python train.py --num_hidden_layers=16 --hidden_act="swiglu" --rope_fraction=1.0 --bias="none" --init_std_qkv=0.0337 --beta1=0.95 --weight_decay=0.62 --max_grad_norm=1.0 --decay_fraction=0.484 --max_steps=2720
MLP neurons of a small language model. Each row is named by its layer, matrix (gate and up: input weights; down: output weights) and neuron, and shows model dimensions 165-292. Each number is 128 + 32 x the weight over its row's rms, rounded and kept within 0 to 255. Numbers have three digits each. A neuron's up and down rows have the sign that makes its largest values positive.
A block is one neuron, or neurons of one layer that tend to fire together. After each block is what it responds to, as a language model described it from the Wikipedia text at the highest values.

L12.gate10:146134158114123103139106153159123126127121169099127094104142158173126120140091121144141069124072175067124111112091060100116178098063143143132121149094098102116112149175127189190161081137138136149154187130151101136135086115146171162124068121082135136124136080141117137142129193147089058111162189106098124117154083087126125139128167112145167115140137097135082116131187157158106132137066
L12.up10:120138194172157135084155155146128182101113135111065102126127135074126127121105058149096120165135139114033078153158134119081150166136122127124159081132082180146124146088113140174181138101159109113138116140123091114114141132061104184152188199100059118074175147146172203149120149083066152085146150217075165090097091032089118083155095094125122087129171144141128167139134137167124047182083
L12.down10:100121145099157170147082136073081092130134170126123131094162127133195128137142166160176131034084157079174111137121074088098138137159137125123172095069198145150213124146140194126106159138084144123174080076137148092125138112116128121120128108125157065120147063069122140134157131160169076121167106121100095134101157136078118095107108139137137147161199148097154115107091066118094150088070
Responds to: Copula and auxiliary verbs

L10.gate18:174127136121133149131091149166120158241145128122077109106121140147151133148107119127137172120121154087089165085097135169179139087104109128112103170097128133107141101105089107148111075131132162044129119136150083102110088126126133130128112087174132120161147159113173093152157080184119126096180109125133164154124069151088094148123136129104084133094107042089109132139128131082153133169125
L10.up18:138181076147135142114082178183115114131105077149099138150181102138124111136122108123138137137126122135131161092115140144087126100127081151161114135168067172091117129069166113152106044065088107071142173138167158206176151161115148111106126164161126109116116124097114171087172092109061155071177100109137158175148134172107135072069149168112042114112129119105116133183114155116164171116105
L10.down18:119152104106117052133103150136142111105169144114130066076152109133105143162114180134152165139134085140106126111134160135144156107068105125144111098192121142095113151102099150141092128079094151061131159123116123147147175149166093133128154099135109110115166119115186178113163137152126153147138165075130141142159093106082115071066130145117125092140104149065149134141103145107139163148114
L10.gate321:160105147159174177111102198135134158082077110079084139201147121170072171090128076102161113125103156112132145120133200131135121091147167066158175148143151112105105139174111159168116108149141154128130147134190104168096119100112093136140166102112125123184089114168132167102099096116167115092105088078126120081055139174155083116154116093150130131169103141091120093098128136110163196120108
L10.up321:089065141167142132128062149122120174122125123097119129123169097153108147133150111162161143133149117126115125143079126111076101089097148146118133084158126191052126176117124150173159118085138117128106138072134070127144101111133170135049151115113075161175145099112187099124155076116133098095137149140042158147095135203142143155158113119095107151122133090134122111149104164088153147159157
L10.down321:186136116072117150179185082186110144170101159132148109137119111131141129182161151116093106106149135122082145140166145109119104162175087135155057248135145092130212136146069126167153132120072161141067151087097171123138141113147164126125179095139060098091082150125114160115172117127184121152133137126134120091113120115094163091114135143131063103158099143080148106155127123119080115178136
L10.gate345:151197138141197150128087132127110162130150140114083111125067114175109138144143103131130112120198197103081156163054103148136090071147066095096150089153140176110125088119153129117102154104167119088099133157077130095106124108121159111105141142080135148144140157135097139145174106150068090138144170100135118083098088167150189132141099158106123114118144075065131056180108143212147139140118
L10.up345:144074124171100125143128159157153129093105095147123144131157107130112069189153138117099135174119094130115164113090130109079106070136121136154136170169183136065157123160099164161105133089118150141144134138157155127158103190128190202153078133129080168084112159141121118157136053080123116140187101119153125091048122177174201139077146099138123148072180140091138137132093149093112128131127
L10.down345:138134085140068094106139177172126145119100149090163103163140155177169153148088201071088073082150166085180159135123125115129106141168179165163178139165086078086216050108131166167149122094112151158192154085089082128121118163123142159137133097130078102105110102166148107102138092111112141152179140135158070160171104104111115134117166163110159160156105130080147159128129120068167106166083
L10.gate391:117087158178123104111093094077092186112161133126133131130085109192123119140152151167149180174124148102139130122162175130125107096124174151095137116083190079141158106114109126113128112046137153119140137140121146121145115169154152134134133119122133133187056160121165137068146114119108174182135110089109181087116068137189187130154144164157148087066127166135120119191175150114121158190124
L10.up391:139146087142096166107057086170108109052153127125118136123107104098039131216131129110149116167114065115118209104158153123120136116180207152122107202101141112085159174146147112090178140092116124107145126162113193119131134123122163143115136128151108143105128116113094144201126103098084124115167147125117153151078127158115137146199107047103123112049130106149141150163144136097120184151141
L10.down391:077124124098105116066100134097089158184135146135121100143177116161135081108165115133108159159166112072154104132132139080058141106120182133090121142137129060110112094129102151145122107105142150103152196141091091125230145175116129180124148109173111124090107087157160127111185124151140160145117114063118147155151082088131155091127164134155172126139160152145201134114106126138107132102113
Responds to: Infinitive verb predictor

L3.gate92:057091111182139141146147163108116151104080087095117169063052106119131112135084166125052116099119107142116088173108162096042122142108110179048103133130097072170106163152067166111118126137139129104145135086165137122117086129142096080083074154151104048142141138119120127140147134177121110107113131099108102099114121163107131100181074197102148131110173163096104155110050073144125076153156
L3.up92:148166149143070163140153091107123146128151130138165127145134139126120082158154123153126147087124136058071120092136146100117150174173134122140107142123109124117100101101133118133073150166131123100123114098123165125146211150130088136158082130092155102183123134183144094081116127194072085009078110141075145128154070139141068139086150101112025151151163123229095164063102164172127104115171
L3.down92:131148121179078079125096109066126105124105162127117123166117078138131149103143105132159190159095148112172094160145128165133165094201106105115169179114120078068093127144127102140118107155135151124163154112136120065110084117136116122065090084091124095116079106152117136179157129167143130162131108146166111122127125133120122108185150150097087054143127090105150132101129097090183177174162
L3.gate140:062152142165124078087154161118135133141171099120161129144103162130076103192117074176125129150123102082133131074115089130106157110143178114164134114166131129107104178102148129130097075132135137160163138150087144109089075060175186133153151135123114110083217100151100022144108117148152136076133116113092119119123027139154142127135148137017139155078118121149174161108168102095136087122096
L3.up140:082187153136171103174107176201092094128127121110133155121097115155109120189139116140053148145158150067148108137139143126092159135085193144163135128144120096075161083181092161137184169105162123133123146122133092138150157113050151127106134114103150033127108156094130148092054118103135136143193178141047073144108163097101165125099097134135174129139128091126134110116121152147164150133148
L3.down140:084160124104154130122204160185139122198141127089112173146172169104234136138141107142154122123138137159148099122131118104128120160134175107126206089152117206137135135155170095108050041146130089164134141106140174146184110059103125131071058126097112143113109149155192122143127109156127092101167158086095076138077136124119150177112120127152133131055124108111114127139102106201165127159109
L3.gate142:172108100108142074089150135135170114151097059104127119130111123114128135107147150154123091121141152104117150181124139080104091127105088127083129123106125110116188087089186055067131135088109112143114128253114125133098137167108133126153153151101116126057191121115148144056167125150083131167151154133140101155165127164146134129218103175132119113127139132133130099133095108113108128120138
L3.up142:123144130127193129099069181147074125090116142079126132159140147217078103154117001131127116091163141117098127128140157151086148125081090137085147144160148120121082123121134110143163109091134108181176147118148105135110084124080156120171157155127186125093110132176117123134107095153119161133143147133128109088078156124174131119122089109131189105172154167165182158164129205126137112164028
L3.down142:133111122150133137138120169155093154146070113170079120117113116130128140138116133083103178170143143115174070168140105114120106115217162118137102111093110083125203155182107161102171141159106141139154130158120119197132164123065183153145118151121106146131182162127126135089150139174170147170137143173080127224105119120076167134164117145115123078097129088133097104091138142189150092144158
L3.gate415:131147081202159197134095074105180157161174113093151124149121104148138159085208105144134107113142143163118136120122150103203144083077088123139158117164203159114147137161132183130089125100215146123111166155120134087113125078153130141122114143100152125143164127204127095110181069180095109089191133154107159090090118122126159112131139142114113146126107117151145133096112132147119116132128
L3.up415:162166122160187100138072066042117102134118119118215151133083141131142094118129100185130140114171097128156107108089147113139116140117094149153148148122124187095068157155136119123080161124120152143105172125180116113143115145133152152115107118135169069107126094187104135147110108134108173143101100184104111146121104102131137106117155140119165131153147077109094137086134138164112112122058
L3.down415:154192089169113115102104086136157105113089162077155126078097113128156104124108148132114158110157091129130135145087110146071099159084153145142177134108071160119145146185116095117083113084125078123162110097141138116105142146106137101132152083170114136178107080154096161132091119145166130169145114165132130170102091071166126134119133186150146112113149111151061083131140174113103111099080
Responds to: Adverb and negation word-pieces

L10.gate52:166115114157121151114141040161095165127181149089169141149140090142114145137087076097110120138158124148144112180159145087116120152118161136156149117113087149095159132161141143098140150121140214114092084157172107157125088153136116117089099167136132136133122117170151079177083176174176156149132172102110169185090089121157101180148131079132119131095083171108109088148110138155117117115131
L10.up52:136096169175114124138053202080095159144148138200121142174134130151116143125148112155133122152101061106106160167110143151111114144151123102102115169143169110120164128119083159200083141174187120080077169099137104085076104184129102157138107188070076106144181139111121119091145114098053132189123110068137165123149086134142106125158131117111105104190158100075150125115068174170095141126106
L10.down52:081110198170088114110130120134201134132167189140123129166072148073099110138192164163108151066177140107124141114090099128143109088051146129156163104150115135177099129133144124109160150148192089186079175106149119093169133080151160159136149070159100206105032167097129083129126171064116117097165133142098130131149143166108044111100151128159119106101102110128121145107145087114113093128144
L10.gate387:146123149153134192117133165125172102116138087202108082158176121085083171111151071167167047170152153173112176144183133099091136157151108065117110081165076161071124170131115139124179121152178126095108079086150115078118173114140140114083150207135161129203179174087130147096145148158107142158128103134113143083119109100130123115105094142087086160065117153186122105139154115123158148134087
L10.up387:185167094177161115103169055122118130191116088144120146198168081122109128027179173094144087123146127210137149120176158135144133069104072094079146125164132135038106117157143123162125206119190156142096106139122098153140209132093116130116115157175184194152186129122158150108168116160125094132099094092103151105134086170107179080102099122106082150103156116151139134180167140123112139087117
L10.down387:124148132122092131086122149105106134162139176062119137170070080145148138178133140134155118132135117105131106156098180118124117085156108170150114122137101089139144099105107099098153099097147131096169164154075106136146160142128114122151150158072099181168145066136143095196126142142141163169126167116168186178096096097079110116157059123203145129147072138067172151130142062168135053156134
L10.gate430:134180071151183135106087096109126127100102080132114117139107121174124164121149069092108152088171148093129182150172106150105105142070114096103073123138133098109164114132141148072114119181175130102142032090128088085100071097101094140162103093124141177098110129134176081151184184102155119098174135124106175105127184152166169196142110116115125132090171187120162144157124153106114133142123
L10.up430:130163127168111163159119078128111129148119124132140062111109091128110139085148155123109113138151091103101140137115091136153102126145162140119187164116063117101078119144116142129154180097167155120096149161135114124179142102121107097074102204137150132162174151178106138127164093129103189130134067100167128130145116121077116134069155143120065133092128116149195154189090107157043135078097
L10.down430:154155144118097152117122172117089117127173117067107106198166085159118104114164129155145133128142116111161099112104169102097111117076115161118117112098096165126083167100165193112144119152152173085131125117064149157142111158166131124136145147148150166139092141163119094157138166164155158162163155140094172147162090140128148150130107084162084161133080132099132134166105161111133149121140
L10.gate759:144132129106117135076091206141113102141126143111129159126142110149136156090103137123156189089170186065198184192136123140141102158139122154139104073180159140093098120146067080133138071043147184137112122098185115094170147111134132104115119096119099144086230124135148135114136088097134160125159163084109155091137175107106138125140119108123095140113075173115130084139127099144185127078122
L10.up759:162128123118137135122130111118159092199085137154080112104198069089084144155128107113178101154145075201089169151131154125116123108120152165104126157130091111067162115138087117156144138134176127058085080079089159199123096114147090194131062198117118164128050122125099206136107158107184156121126082200174141143144123125159154176043141139150101126095186134136113136144140134131093107111096
L10.down759:152132146170147188121149209172143076151080150100133128162129161197187196087133093135080116126127131152145130114147135039141109105093130084131118099168128148134158103109133141154122105155149156128142106103103141113168155087109108169118140114126134086075086157110118139142143143119162166102166125136096135161152100118067100114066128163141105062163128133132143134105154114121113174113119
Responds to: Sentence-subject name endings

L12.gate283:160079156159155155122134119151098097181147095147144118137180171115101150197157130140125148088146154163125130194158155112154129116132127099064111107152138100118142115109063172131164127131179126094100110153099133110104127133110157108133063125128106133143099146127139128143136142134058192105131125132103123105113159148143176141085152170145076078176093121130121181160114177172078091151137
L12.up283:129127131136104131121122080104110112168151091222158094167169099143141165151142138123115111119168092160154112104079142125120158137121084094126120096165171072141160095143125125146129131165126121071109138157109085107131175127113066132146131134125132143135142121101195141118154136157054072146150089125181116096146109116079079138154131143132134091128118114129136174129125129111120157130108
L12.down283:182093194122178073122162104063131111114130160134103152165172138072077098253160138088110234147140067126162131113078143105095099097106119161149185071138150125095141119119129132122143139125118191135155124113121101174092113148165111089136128123116106123129187141068177122130188161159169112122117117125140156163137067131061111143180123095216161123103092114119149104083147142140157090143157
Responds to: Subject name endings

L12.gate623:148158092140164146145191107110108122113166139139126148134124102098148160114134185091112157118161143144170145184126126135129085131138130149115120080087105064169201151164192138184079085129165086144121128163091156105146134154159134125084075120210140133161124145121115085095161083110130089159128128103136124096096122198132208101173082156105094151131080103148142103109091173056083168201096
L12.up623:144133139097125169095145196154135147108110097153078124141165113181124134103148110163125116153102139114059097151155175079158091131113064132184106104122170136085117120098140124167141032122123104111173150101132120168085164095107144107089144154214054099108113142133110162103192141109116175100111092080158127085159093144103100171151131164111084095054090112146128076161061120123094139130135
L12.down623:156184166125112106104095056138102149182095119156131096141069160124092099078141167132139085140122058131127098100189162137120155145233156168144082115124120128214206164143183159130123147102097148131119168196094154095187087173118064159132142114151150120086126095105134160103127127154144165115167121107091102162110190164103100179167120164101152147116149097102119148126151115186118087111133
Responds to: Pre-verb function words

L3.gate294:104117119178153143129115140124137122160144093117121150191098118149094125097093144105110034115058093162121114162124145115144124074144173094109150114165191061098104110144101119100163131102141111093120070144128127142084126095115126238122174110118129165153148114112110094173125099194118113112119187095106148089102212161098210180155104133136186195117082121117170120141154107108152097050124
L3.up294:104118114138092180125104110097146110166149178135137162140094123111114047081124118172089107133103123103126127165131135095145140095141096150190157160182130099094069106140117129123130176122078095147093094085129172139104082198097141195161103077064123191162139103127100077117097110152206114090041190072132144132101114136114160163117119117165139152119134069085093140115132081121096117106104
L3.down294:103138120142134154110075101100118144143177220058138132138146119121111105095126112102148179167129125059141126204142071076122153148200073170150100108122118143094104127071113079124145158129060139163098186142135151165107090138126140160152087095113090148107129155145173122160090142134123103154102124134105146229133111071164055129079170130110129103132124106075084106093105142109112089090118
L3.gate342:144101085146123164111109129095084134174069129127145183141126074104068117231050132146132135146148101108099154108155130087202203135127109168111133106143180132117098132101132095193113072135133088119156143148120133137136131157088165181100113108163125205138204125124129120136105146121171078122144113126109170116156095136069203131149155054098118159146148130122153109104116083160145089123118
L3.up342:120067134149160143109158128104048137121116076111118100121118092173099113132116123127140119143127109123196111105173169138137145099163169080087130077129146111148118132133100130135159167101135163127110126150143169146141178093132164144079085121104129105091128185124190198143131081147123181161134036210119177101154119169101123112147098099132080093175128132163152160082164129185154119103137
L3.down342:107110119159127101185108101130137121226136138084096105139172112132085145077131137123163222131102172145152133110139100177157136092185169138142120136159151065100083139133162149104108104116071176062179136087182149112145142138069173094139115144144128142106121094118138150155146084171091163131150089128089163127108124134150150120148074136097135143180093116171144119151156152080135100123207
L3.gate678:135174056120082157182139144075143167141136133120127083141057106187168129171135145093133138127150146067121101117162090146143095146168092090116179154107089135070125135095125071155111075082141156161139148189131144131170162131162101115156094196077129148126069123184110121166146124202136167159128149116094076166179108123117085124181120090085133121121133123138127144059180157154147127124106
L3.up678:146111079084115108074146150155190179087114139117123147107131094156138130127107130136054099139126145120100156149116151135105138170120136129127155189169162078129144088144110154114095097095174126079129112099088168166110150124104151073105127144132084114156137132143166134157177111144125173115182168113120136113136158125100132163137114085157085128148106141106159073126141213149069175139157
L3.down678:129125107122125164129111133171118105111186104149148131099070143115145151129132111101121131119141115093074147158099142101071146097144123157122099198141110128130122192152129070129075096120080177175135118118137186148118202100121119137153185094120120149074113145057153130129113143142141147191178118107126121211160135131087102122084131133114089079133068106152107163171143156187077205066151
L3.gate870:123106100194176173083186132158150150108102166139113152153134137120122122158138131043079097106117172179166147148143151102158188109070120096148166158136116137117118144142140059181185120157181134110131142181152136110102202128101080114113137129152099171208178109143110133111129156105080146117135148138155134058147163114099114191187151107147201157161121097092216128188164139096119129160101
L3.up870:176188136158148134143118095098114143113071155130108145141139128202146059102102147122111150135083131098134146130075111087154225166122099092194121142089099169084086136123134080141171163149138108110140143127101174159102127158083093172168194118140107181120199071136114149088152134108166122092157135137166168151108158123120098147150219106144113125120095118110147130125153151159168112138154
L3.down870:113150114131111109119080128100099139104127095108116111086127097141131036162172166150157147103156121083151148148084139139122133127150111141155134118097159138115105128124148127132128138153086120119172194118089151211134135140110136130175147126088186086120148098094173075128110177144127097083141125091121177169150100120131095083078138100057134090094148145150076138109177165132151169115159
Responds to: He/She and lookalike pieces

L10.gate166:112088123134142099100136103169091104076122129114167135127136165144191145180124078148131071101109146112114178137086100122104106185122095088126141086139149079149095080102120188138104149185175130157114131118089152117138150121128173151127159209112127099124146116107206078120135101099097186130114120136111106091132124175155097120113163143192078092147135184159105144127172161089144107131171
L10.up166:070154108084132146134144077118117178101112116094134080078110176159123111136125139143191137137114142105143138117129129143080118170139139087138058123127180085128073114128096161140106186162110098185112048184081074136157042119125168125137145154124103106133139126106112110153128091149070169139154171119109116104150197130145062181149094158175102106141134148153083101127121125122127119110190
L10.down166:078161100132129161136113115164115125138067076120077084061063157166130127148139093126092071131171082111107107050082096103108076115126025092109131123164130087123079127076094157169115141151142132185138138129141150169102135097140181168133145137131105131146126118172116104134139130128126118110178134104130142060120126144147049129117140116153104116181103170108093088112203131171150130187130
L10.gate615:097140150118153127058106109131153169115162110139084124094083150096152181125084081179130122134112179085135109189175124093162120131114167184222115110100109148173214149087084051167129082118192182120137074135129100103120103146137190116130092093169108109118153142116158124102121120124055139138150167116134147165149138121112100106145149085122144119052088100122164143107137163147127112151132
L10.up615:087150073140141137108068164154156111142142136087113189174127095119129121114122063133093156131230115110134074100094149112117074143121165144171152141140112091159094125159160072156123136144156125137169085124126121132194099124140118168148123177078112155158128112175134099101150063089146110119094137136096140145125170193081177129131095132082093127097145128113159118122140083152069067166176
L10.down615:171099115117163157150149145137111127086154162130141114103099088177148209102151127200129141197082148073131043150135139153178122128205122083175145114094092179154145128115104133093172121165158140140119120058147138207145111118119135138188167142089156116131125050132151090113184164137140179162105124126138148132100120102206139189093125124147081121132114090136160112055146070165157132111166
L10.gate826:102129033138122116112091093099132050169090174098092096118095122090132125171102050158125117068141108132149096108121128141117139089129165204176106110161206109147127150095105171156133122087108124077107117113087091148130119119141183067097140174139089113132116083090085125139139120096156115140125138127142140121142127148098206119140121150119116178178089116117160155125146122125123062173131
L10.up826:166134154147165138110146125113098109142156110057058085088140131109242134154149162146144106100074150179109134144054102162174103123108153105214120117163073153077120163144124147107087116049145165080189055137126154139087100120119111113080119143142116148152160092160072134075163124139113149100149144122158082127151132090180162153112111142149130139096086197131149077078162127147074119094133
L10.down826:099075128111123079102138088111106103096171169105105125126114125165180156123114177108109063122220124137106104072109153156127141098092126134197171078141126171123100180127157144107100113143135093155138139172178069077180144101111177115183155146119155038104171166126102100128144131144114162123145135160145133113130143154111106138132062159113114109146086112170147192146134095069107172075075
L10.gate1023:070142057115094079174099095149146178044079154132192128115173173151121126114178084117109095095103196094071150149088164150144157178093098105145111132166125154137124105180149137134152097165133110107136128132170114118110158147089156144139109155170123066132114101178180143105106105094092112071144171089157142126131140122134100152138143155031103123102124152125115120118110101070123092147133
L10.up1023:095075082110152168053066093079097105146113145158163142118082139140128121149089100159099086113114088127125144153112078156138119119122093056147127089175210150134114159075134154110130130123147199126146100134105159110149115090083138126143119137153133126147201092141153134162150114082084194150115119120117131110143155089125147165163160163121152123150129097095143178120153132127121140164126
L10.down1023:100135109104050093117139090164110130098144169123110087119142146210174162069173079095068083149147142045089092137168099149124135152030144152192098125165122141067111115153184157056091126129079121159134183131126119126118115159147132140041168199121145098107106142132152073104104133155092110156190138160186145118198109113143073136141155231099105131099126155133116101115162071138091164112203
Responds to: Start of a predicate description

L3.gate412:155146096098107139101091129070094171133115115099142141148127097144142114145138096137101151129124116128149140152130126165105102177092144142093142105128148132102115145131095142143180164141140159145154152125104115149152130182151105128133107136065177111132163088119137118152147100087121114081205171107109144151086131093149142114110072134166102148147148102142096091102234158140121078062172
L3.up412:102125122166140152177160141119129121191113098099177153153103160114069115128115150161098139137170177109054141181153135110132068094116120120116098140117137087092136137114145103139099128121138193118109107191109162115124143153137064118135107084067147100077111100114078138099066171144187088120156152145131162107131106113088100130162069111134123120108065121139159118149126091126117070171092
L3.down412:144143119090164113101058174136152096123108125115156182061143068129154081050122177168060097114133172124128193139126118129129098074180060112098161120091153168121174106135091119170152147139144122146117152113125080163102099079176140137158122122097108142145111124092115139155095127163123086086122142137068096091115118065137052151147086137190081144114147184166117109136126172145047124136118
L3.gate426:124097119117105122152137087175142142152134066122121148123088083179133148113112144097093132094139145130152155074152109118056139100103126190131081129204093099119096099113096132125130114141166146125074151122127114077140122068129174088125107115169124085079112126168118155106143106154182149120113130104086147090161077111116107119157097172041128150139127155178129055090176169121115105214147
L3.up426:129131084116118098131157112086154167121102059115187174154167110068100160143124180094172127102134124137139112155111112107098119169147122102105104074095108150136108166132192155101080047120134170112169184196071140129105111136166162121128126037128138127140119136165081088141153127188116129098154074095129107123176131121108151107157197111109069136153130164129106084090174131120137125132075
L3.down426:112080084162115131127008117095148131117168137098149050121162099130146120141149150201125207124162136157166133119140105112078136134152140205156099133111098082115141107130091115178083147162090154151164190102113082105118142110131122112140156123069126161082107112153126091119100168136152113132166141151150094186117109103133148083155114138161051112194114097154110081129156216155107179109122
L3.gate669:084160075161125088052112123113153130112050105142113134163165177109111144188161164112106102137127151141170156145177127116089114147123163133116155146111161107096137169181144156106114190151144137146118142111083142103088095120201095189149155155124131125113187144152186122086129148101108132135166088171104179106092147151064104169152085183159132068142113134214115088101116135151194146161029
L3.up669:103110115180089108090088105134128106138073160131112136128140178130148134088124213104100094110146157164175104194012151097116170109107150102098105146178175105091106103110126180114164149118121156119078142090091156143084164148124107144150121121121153136189139154142114122093168197119129098173158152149156069179121103100063158127085178106150141115137176125134138103164121135096132118057121
L3.down669:121138109155131117157175159124094148173080145138135163122103072151110146169064129113171136125084161115148127128160109142138123078158153127130127106122140107113091118140143154126129132152124186102086149101110091204198086216092095102104125162122169127134130120126148134143112113138147215063160143188085107174124088074140165097223127068110075150154104076124064138084202159109140131104136
L3.gate785:149148041175123161133073152118137111102126086122129143131129138158104130117160141131121133137167127048075143105070093106144148161111089096110120108141123097110114105075144107150129128159140164149096120173053140163169166130122153120131123138108133070126149172135130093084177102099134157116120134125106117170108153100144125140120115135021102150087136073129165107139130158179158070166110
L3.up785:122102064165038145166155145126145154156144099092152086156184084162095088111130120117109141156137129175099059100128141155174144136160096169160172146140134115151120118149168086171147066140102064135129142139107173150128121104118101096111098122122106155105148096181145104153162089089096126133226129080144148141095118117132117119120081174148155151138125121106130087050122072139146127116133
L3.down785:131123095176154109128130155128115124138136101100208145095088108208110137090122123121107113136142216042184147118098087076113157108131123113118131130118099127139079152094149089180115147126099107062171112155078105098113153118119173093034127040148112150127129071156138151124165108154118107186173128120077120133138163100123136095099181093169162177127058129157114112073131133156116151133114
Responds to: Mid-word "ust" and modals